config.toml
n_layer = 15
d_model = 192
n_head = 3
n_kv_head = 3
head_dim = 64
d_mlp = 768
vocab_size = 8192
activation = "silu"
norm = "layernorm"
norm_place = "pre"
norm_eps = 1e-05
positions = "alibi"
qk_norm = false
attn_scale = 0.125
bias = "all"
tie_embeddings = true
parallel_block = false
init = "normal"
init_std_qkv = 0.0319
init_std_o = 0.0
init_std_up = 0.0319
init_std_down = 0.0
optimizer = "muon_variant"
lr = 0.0026
lr_mult_down = 1.5
beta1 = 0.93
lr_head = 0.00759
grad_clip = 2.0
warmup_steps = 200
schedule = "wsd"
decay_fraction = 0.923
decay_shape = "linear"
final_lr_fraction = 0.1
batch_tokens = 16384
seq_len = 1024
doc_mask = true
train_tokens = 152000000
steps = 9278
dataset = "wikipedia_en"
MLP neurons of a small language model. Each row is named by its layer, matrix (down: output weights) and neuron, and shows model dimensions 96-159. Each number is 128 + 24 x the weight over its row's rms, rounded and kept within 0 to 255.
After each neuron's rows, "fires before" lists the tokens most often just after its 100 highest values on Wikipedia text that the model never trained on.

L11.down330 [135 152 134 110  97 115 126 114 113 111 124 129 106 110 107 149  76 154 134 163 136 120 139 144 122 151 159 129  89 144 125 114 144 145 106 114 144 143 111 148 113 134 129 115  56  82 137 118  68 108 129 165 112  94 152 157 136 171 165  96  95 141 159 117]
fires before: " ", "1", "2"

L11.down244 [127 115 130 124 106 141 128 153  80 135 127 113 118 175 169 169 148 150 167 151 103 108 102  69  87 117 111 111 141 113 143 109 127 111 148 132 131 127 153 115 143 120 125 127 108 135  85 121 117 118 149  68 126 147 140 130 148 133 124 123 140 112 149 138]
fires before: "|", "\n"

L2.down604 [135 118 136 111 124 135 152 152  76 112 151 114 112 208 113  90 160 116 149 105 121 102 152 114 102 145 159 158 150 124 109 125 145 133 126 125 120 159  90 137 114 151 116 165 120 153 115 124 145 108  68  96 117 131 183 114 135 114 167 158  91 146 159 119]
fires before: "\n", " |", "---|---|---|---|"

L11.down201 [147 122 145 118 182 104 138 149 104 127 129 133 100 156 146 125 135 150 134 122 113 130 124 126 142 121 156 157 143  87 152  99 118 111 193 106 116 132 159 122  69 132 168 155 153 138 143 168 161 141 152 171  98 114 134 148 103 157 115 110 127 152 118 135]
fires before: "0", "9", "8", "3"

L5.down250 [137 128 124  82 118  86 171 118 119 158 118 122 143 117 133 120 124 132 145 113 169 113 108 124 136 141 171  74 167 133  83 109 150 135 110 108 125 121 103 148 151 100 110 133 121 112 134 111 128 130 103 106 111 121 160 100 114 158 133 111 109 142 148 108]
fires before: "\n"

L11.down513 [142 110 116 101  86 136  90 112 126 121 113 153  76 128 148 106 158 148 144  86 111 140 135 118 138 141 122 122 145 107 114 137 124 103 119  88 172 162 154 111 134  91 135 113 137 164 131 155 101 152  98 166 144 141 130 136 109 136 128 115 126 159 106 162]
fires before: " m", ".", " (−", " |", "s"

L12.down383 [123  97 139 131 119 126 144  88 145 125 121 118 124 116 126 182 115 135 110 104 136 135 132 131 143 148 120 133 103 125 101 133 148 129  94 162 140  91 106 100 156 166 114 144 142 161 157 141 128 151  88 113  80 117 133 120 125 132 127 130 125  90 110 124]
fires before: " |", ";", " Oklahoma"

L8.down26 [165 111 161  91 132 127  88 137  90  95 189  99 110 137 136 141 172  95  95 128 153 128 105 111 109 139 100 130 101 154 161 177 123 138 118 111 125 112 142 146 105 105 196 119 155 154 129  97 158 157 129 129 117 139 161 111 103 132 136 130 146  80 160 106]
fires before: "0"

L5.down17 [145 158 156 127 117 132 148 147  98 143 156 132 103 129 133 104 125 142 106 111 109 176 158  99 151 112 134 158 109 149 157 162 107 123  90 110 133 114 151 141 146 126 133 164  89  92 123 128 145 128 153 161 156 108 130 104 131 134 125 109 170 110 152 119]
fires before: " |", ":", "–", "ist"

L12.down272 [ 95 127 165 111 143 166 110 128  79 150 142 160 150 115 174 166 109 128 124 125 104 135 117 114 124 118 123 124 107 146 135 118  94 151 115 133 102 154 139 128 136 118  90 116 160 103 188  97 140 125 132  96 122 112 110 131 109 121  85  93  98  78 111 147]
fires before: " ", " of"

L7.down303 [111  97 119 114 154 120 148 123 156 154 169 147 147 116 109 116 118 127 110 128 148  73 125 134 142 157  94  98 154 137 164 146 128 118 148 104 132 208 103 104 151 161 153  83 166 133 109 133  65 114 141 127 123 124 126 146 101 141 120 134 116 132 103 116]
fires before: "1", "0", "2"

L12.down328 [103 115 138 151 158 134 119  99 136 128 107 128 151 145 118 123 194 120 137 145 130 140 116 117 129 144 172 106 166 110 110  83  77 160 143 104 138 123 126 145 129 120 138 151 182 117 156 136 123 151 146 130 140 104 116 169 104 131 110 129 100 173 136 109]
fires before: "8", "9", "1"

L8.down209 [116 158 102 123 119 102 115 133 194 112  94 143  73 141 113 144 137 113 117  95 117 175 136  88 165 149 135 117 104 147 103 114 133 106 149 168 172 121 126 150 121 108 126 136 127 144 137 129 140 152 130 166 110 155 148 146 142 125 172  98 163  81  96 143]
fires before: " |", "′", " Oklahoma"

L7.down684 [103 107 125 181 173 118 173 166 138 119 145 127 153 145 123 146 111 115 161 141 112 120 130 117 143 131  95 112  99 135 135 100 122 132 161 132 125 100 134 180 106 119 141 114 146 131 141 109 154 138 121  93  93 100 104 125 106 147 141 151 159  96 128 167]
fires before: " ", "2"

L3.down139 [159  96 142  68 150 146 122 173 140 152 121 109 141 112 103  92 131 110 128 120 117 130 157 118 172 121 108 153 156 110 141 132 169 119 192 141 176 104 134 139 163 132 122  90 128  93 166 158 125 107 150 147 130 142 119 137 130 119 115  67 132 129 131 122]
fires before: "\n", "---|---|---|---|", " |", "ed", ":", " –"

L5.down622 [141 116 124 113 134 115 133 134 147 142 102 144 127 139 100  86  83 163 136 128 150 130 142 136 134 101 125 131 153  88 147 159 124 118 119 122 115 127 140 188 173 128 150 118 145  85 125 141 101 117 115 103 139 179 146  91 115 122 104 137 123 153 110 119]
fires before: "\n", "-"

L7.down472 [119 140 144 101 122 147  96 153  91 113 122 125 134 169 130 156 125 126 161 109 135 116 133 124 120 140  96 161 102 121 127 129 104 173 157 145 121 118 156  95 126 114 139 126 149  93 127 143 119 127 169  94 132 180 132 144 135 113  87  79 105 101 118 114]
fires before: "0", "1", "2"

L8.down622 [103 144 113 133  78 133 121  78  97 106 151  94 113 134 110  93 155  93  89 132 130 107 168 144 170 188 149 155 163 140 126 100 138 152 142  83 122 106 110 119 109 175 151 160  99 147 146 131 160 133 131 147 165 143 105 136 141 119 112 105 132 146 114 146]
fires before: "9", "1"

L7.down539 [103 106 115 154 133 152 126 141 120 115 109 103 156 152 122 133 144 118 141 142 130  95 116 112 169 134 100  70 129 120 116 108 160 126 103 126 112 114 116 136 103  94 125 158 131 140 171 100 158 149 123 113 110 106 115  98 150 132 136  73 120 119 120 130]
fires before: " ", "2"

L8.down389 [132 102 178 128 138 109 148 124 110 116 133  92  96 114 142 187 122 175 146 132 116 141 133  85  88  76  78 122 126 125  70 134 124 126 119 145 150 161 136 140 141 114 122 104  80 132 115 128 133  98  97 126  90 108 134  93 144 138 145 125 118 131 127 113]
fires before: "-", "\n"

L5.down551 [101 118 152 152 100 143 151 162 121 125 116 146 125 186 171  95 162 128 104 108  93 140 138 137 136 128 138 155 145 130 120 130 143  89 119 114 142 149 108  71 118 102 109 107  95 126 124 149 117 128 155 135 135 123 142 128 174 175 138 154 151 113 100 136]
fires before: "|", "|---|---|", "3", "1", "2"

L6.down25 [132 122 149 111 130 131 150 117 165 103 129 141 102 147 129 122 115 181  81 108 157  74 122 149 100 153 109 111 126 142 100 122 111 159  46 147 162 128 130 112 145 124 107 146  92 129 134  88 140  87  96 172 135 104  73 151 112 118 146 113 125 177 155 163]
fires before: "0", " of", " ", "all"

L12.down177 [130 103 167 118 119 139 129  97 110 117 156 120 129 116 110 140 151 118 110 139 114  96  99 116 100  97  99 158 121 151 131 129 136  89 112 108 148 133 118 124 147 121 163 119 150 103 138 166  65 135 121 112 168 131 139 129 127 177 128 134 126 156 135 162]
fires before: "0"

L11.down98 [116  58 167 154  90 126 152 149 139 149 103 108 141 136 103 117 132 143 135 126 155 137 142  77 121 117 148 144 112 115 139 142  91 172 159 160  94 153 107 151 133 117 155 118 131 119 171 158 119 122 117 139 156 131 132 110 110 141  85 116 107 165 127 105]
fires before: ","

L2.down122 [106 103 100  75 138 119 134 115 132 120 112 136 115 119 119 126 154 139 167  96 164 107 138 105 117 161 141 126 100 164 128 121 126 114 108 133 147 130 105 131 124 124 134 113 148 120 152 130 112 133 131 160 150  88 132 180  90 142  90 108 126 150 104 173]
fires before: "1", "2", "0", "3", "4", "5"

L8.down490 [124  80 130 138 122 141 177 123 131 130  93 120 151 113 128 112 131 160 136 131 128  96  96  93 115 143 104 100 101 134 158 139 127 103 158 133 102 137 149 138  97 141 105 120 159 125 128  95 149 111 153 132 177  33 107 140 130 135 117 135 118 142 149  88]
fires before: ",", " January", "–", " |"

L6.down361 [ 95 118 155 109 132 165 139 109 169  87 141 120 112 116 136 135 115  89 106 136 122 137 130 146  83 105 172  90 129  93 110 160 125 135 116 111 153 155 124  98 101 134 118  96 133 145 146  90 119 155 132 155 124 180 115 100  77 123 129 152 123 159 108  92]
fires before: "0", " by"

L5.down157 [122 133 113 160 145 153  78 145 111 119  69 113  74  97 119 155  94 117 153 128 142 153 123  95  75 125 140 111 150 116  96 150 129 117 140 150 140 129 134 163 130 158 125 141  89 158 140 166 109 112  92 130 153 148 148 148 144  80  92 129 119 160 109 133]
fires before: "\n", "-", " the", "|"

L3.down276 [135 199  99 109 128 155 128 113 112 118 169 113 146 138 108 172  92 111 111 133 149 121 144 121 169 152 155 149 148  91 118  96 158 160  91 111 132 113  86 163 116 183 128 117 110 137 132 115 137 136 162 133 134 123 156  92 161 137 115 174  96 112 120 101]
fires before: "\n", "The", "-", "---|---|---|---|"

L8.down67 [ 95 142 122 146 137 140 133 112 146 147 100  96 134 145 184 105 139 126 121 111 139 111  96 141 101 126 127 108 127  96 121 159  96  99  85 119  91 149 103 144 138 154 175 138 120 135 127 113 170 131 120 150 134 185 169  73 138 122 114 101 114 127 205  85]
fires before: "|"

L3.down673 [132 121 113 107 153 138 140 194 133 112 135 133 125 128 134 106 111 168 122 181 125 161 160  93 112 153 159 156 159 105 149 139 121 109 119 151 132 115 164 138 143 107 144 104 151  81  97 133 126 139 135 130 150 150 125 115 137  78  86 164 144 139 142 142]
fires before: "\n", "-"

L8.down218 [124 167 132 134 164 147 105 133 124 116 159 108 104 129 115 147 116  91 151 112 145 136  74 128 129  89 163 128 158  96 106 144 146 128 160 136 121 168 102 159 122 132 131 127 165 142 109  97 108 114 169 165 180  97  96 138 137 145 155 124  77  90 143 116]
fires before: " |", "–", " –", ")", ":", "-"

L5.down328 [153  73 148 113 109 113 141 147 140 131 113 125 152 140 123 112 136 124 120 138 101 105 114 144 167 141 131 135 113 103 114  61 157 170 148 136  99 151 131 146  94 115 163 127 105 122 136 113 134 100 139 145 159 125 104 158 116  99 141 138 124 167 101 127]
fires before: "---|---|---|---|", "\n", "s"

L7.down343 [101 129 152  70 143 161 125 122 140 108 141 121 116 123  96 114 123 148 126 115  81 151 130 135 101  85 118 148 137 121 108 158 121 129 119 113 165 125 119 155 101 119 119  61 134 161 142 132 110  70 127 121 136 141  78 118 114 153 140 136 109 136 132 147]
fires before: "2", "0", "1", "3"

L12.down395 [163 165 102 101 134 148 118 147 133 104 120 120 158 172 148 142 138  93 127 155  97 134 144 100 108 166  59 137 123  52 145 147 133 146 127 113 126 117 122 140 168 152  83 187 151 107 123 134 117 102 116 130 150 113 116 129 137 160 116 111 137 144 118 142]
fires before: " ", " of"

L7.down20 [119 141 157 124 141 145 134 118 115 113 168 184 173  83 157 121 111 127 132  96 181 134 142  95 128 145 101 126 139 118 125 166 126 145 112 146  99 144  87 131 136 154 137 121 118 163 122 112 111 108 139 179 126 141  90 129 142 148 117 125 109 105 133 118]
fires before: "5", "6", "8", "4", "7"

L11.down666 [115 127 117 114 112 151 135 110 134 130 119 168 107 156 108 108 128 110 166 113 136 118 109 158 102 129 146 131 129  78 138 111 139 127 148 123 120 111 155 128 126 107 110 132 133 123 135 153 171 116 141 129 105 155 122 112 101 108 117 128 168 166 147  86]
fires before: "'", " of", "s", " |"

L12.down266 [146 106 135 161 146 144 120 153 138 139 119 130 131 132 108 157 110 126 162 114 119 146 116 146 128 115 156 153 149 126 114 122 145 131  49 141 140 159 126  97 155 186  96 127  90 136  94 133  90 120 152 133 149  77 150 136 139 136 101 115 105 115 108  63]
fires before: "6", "7", "5"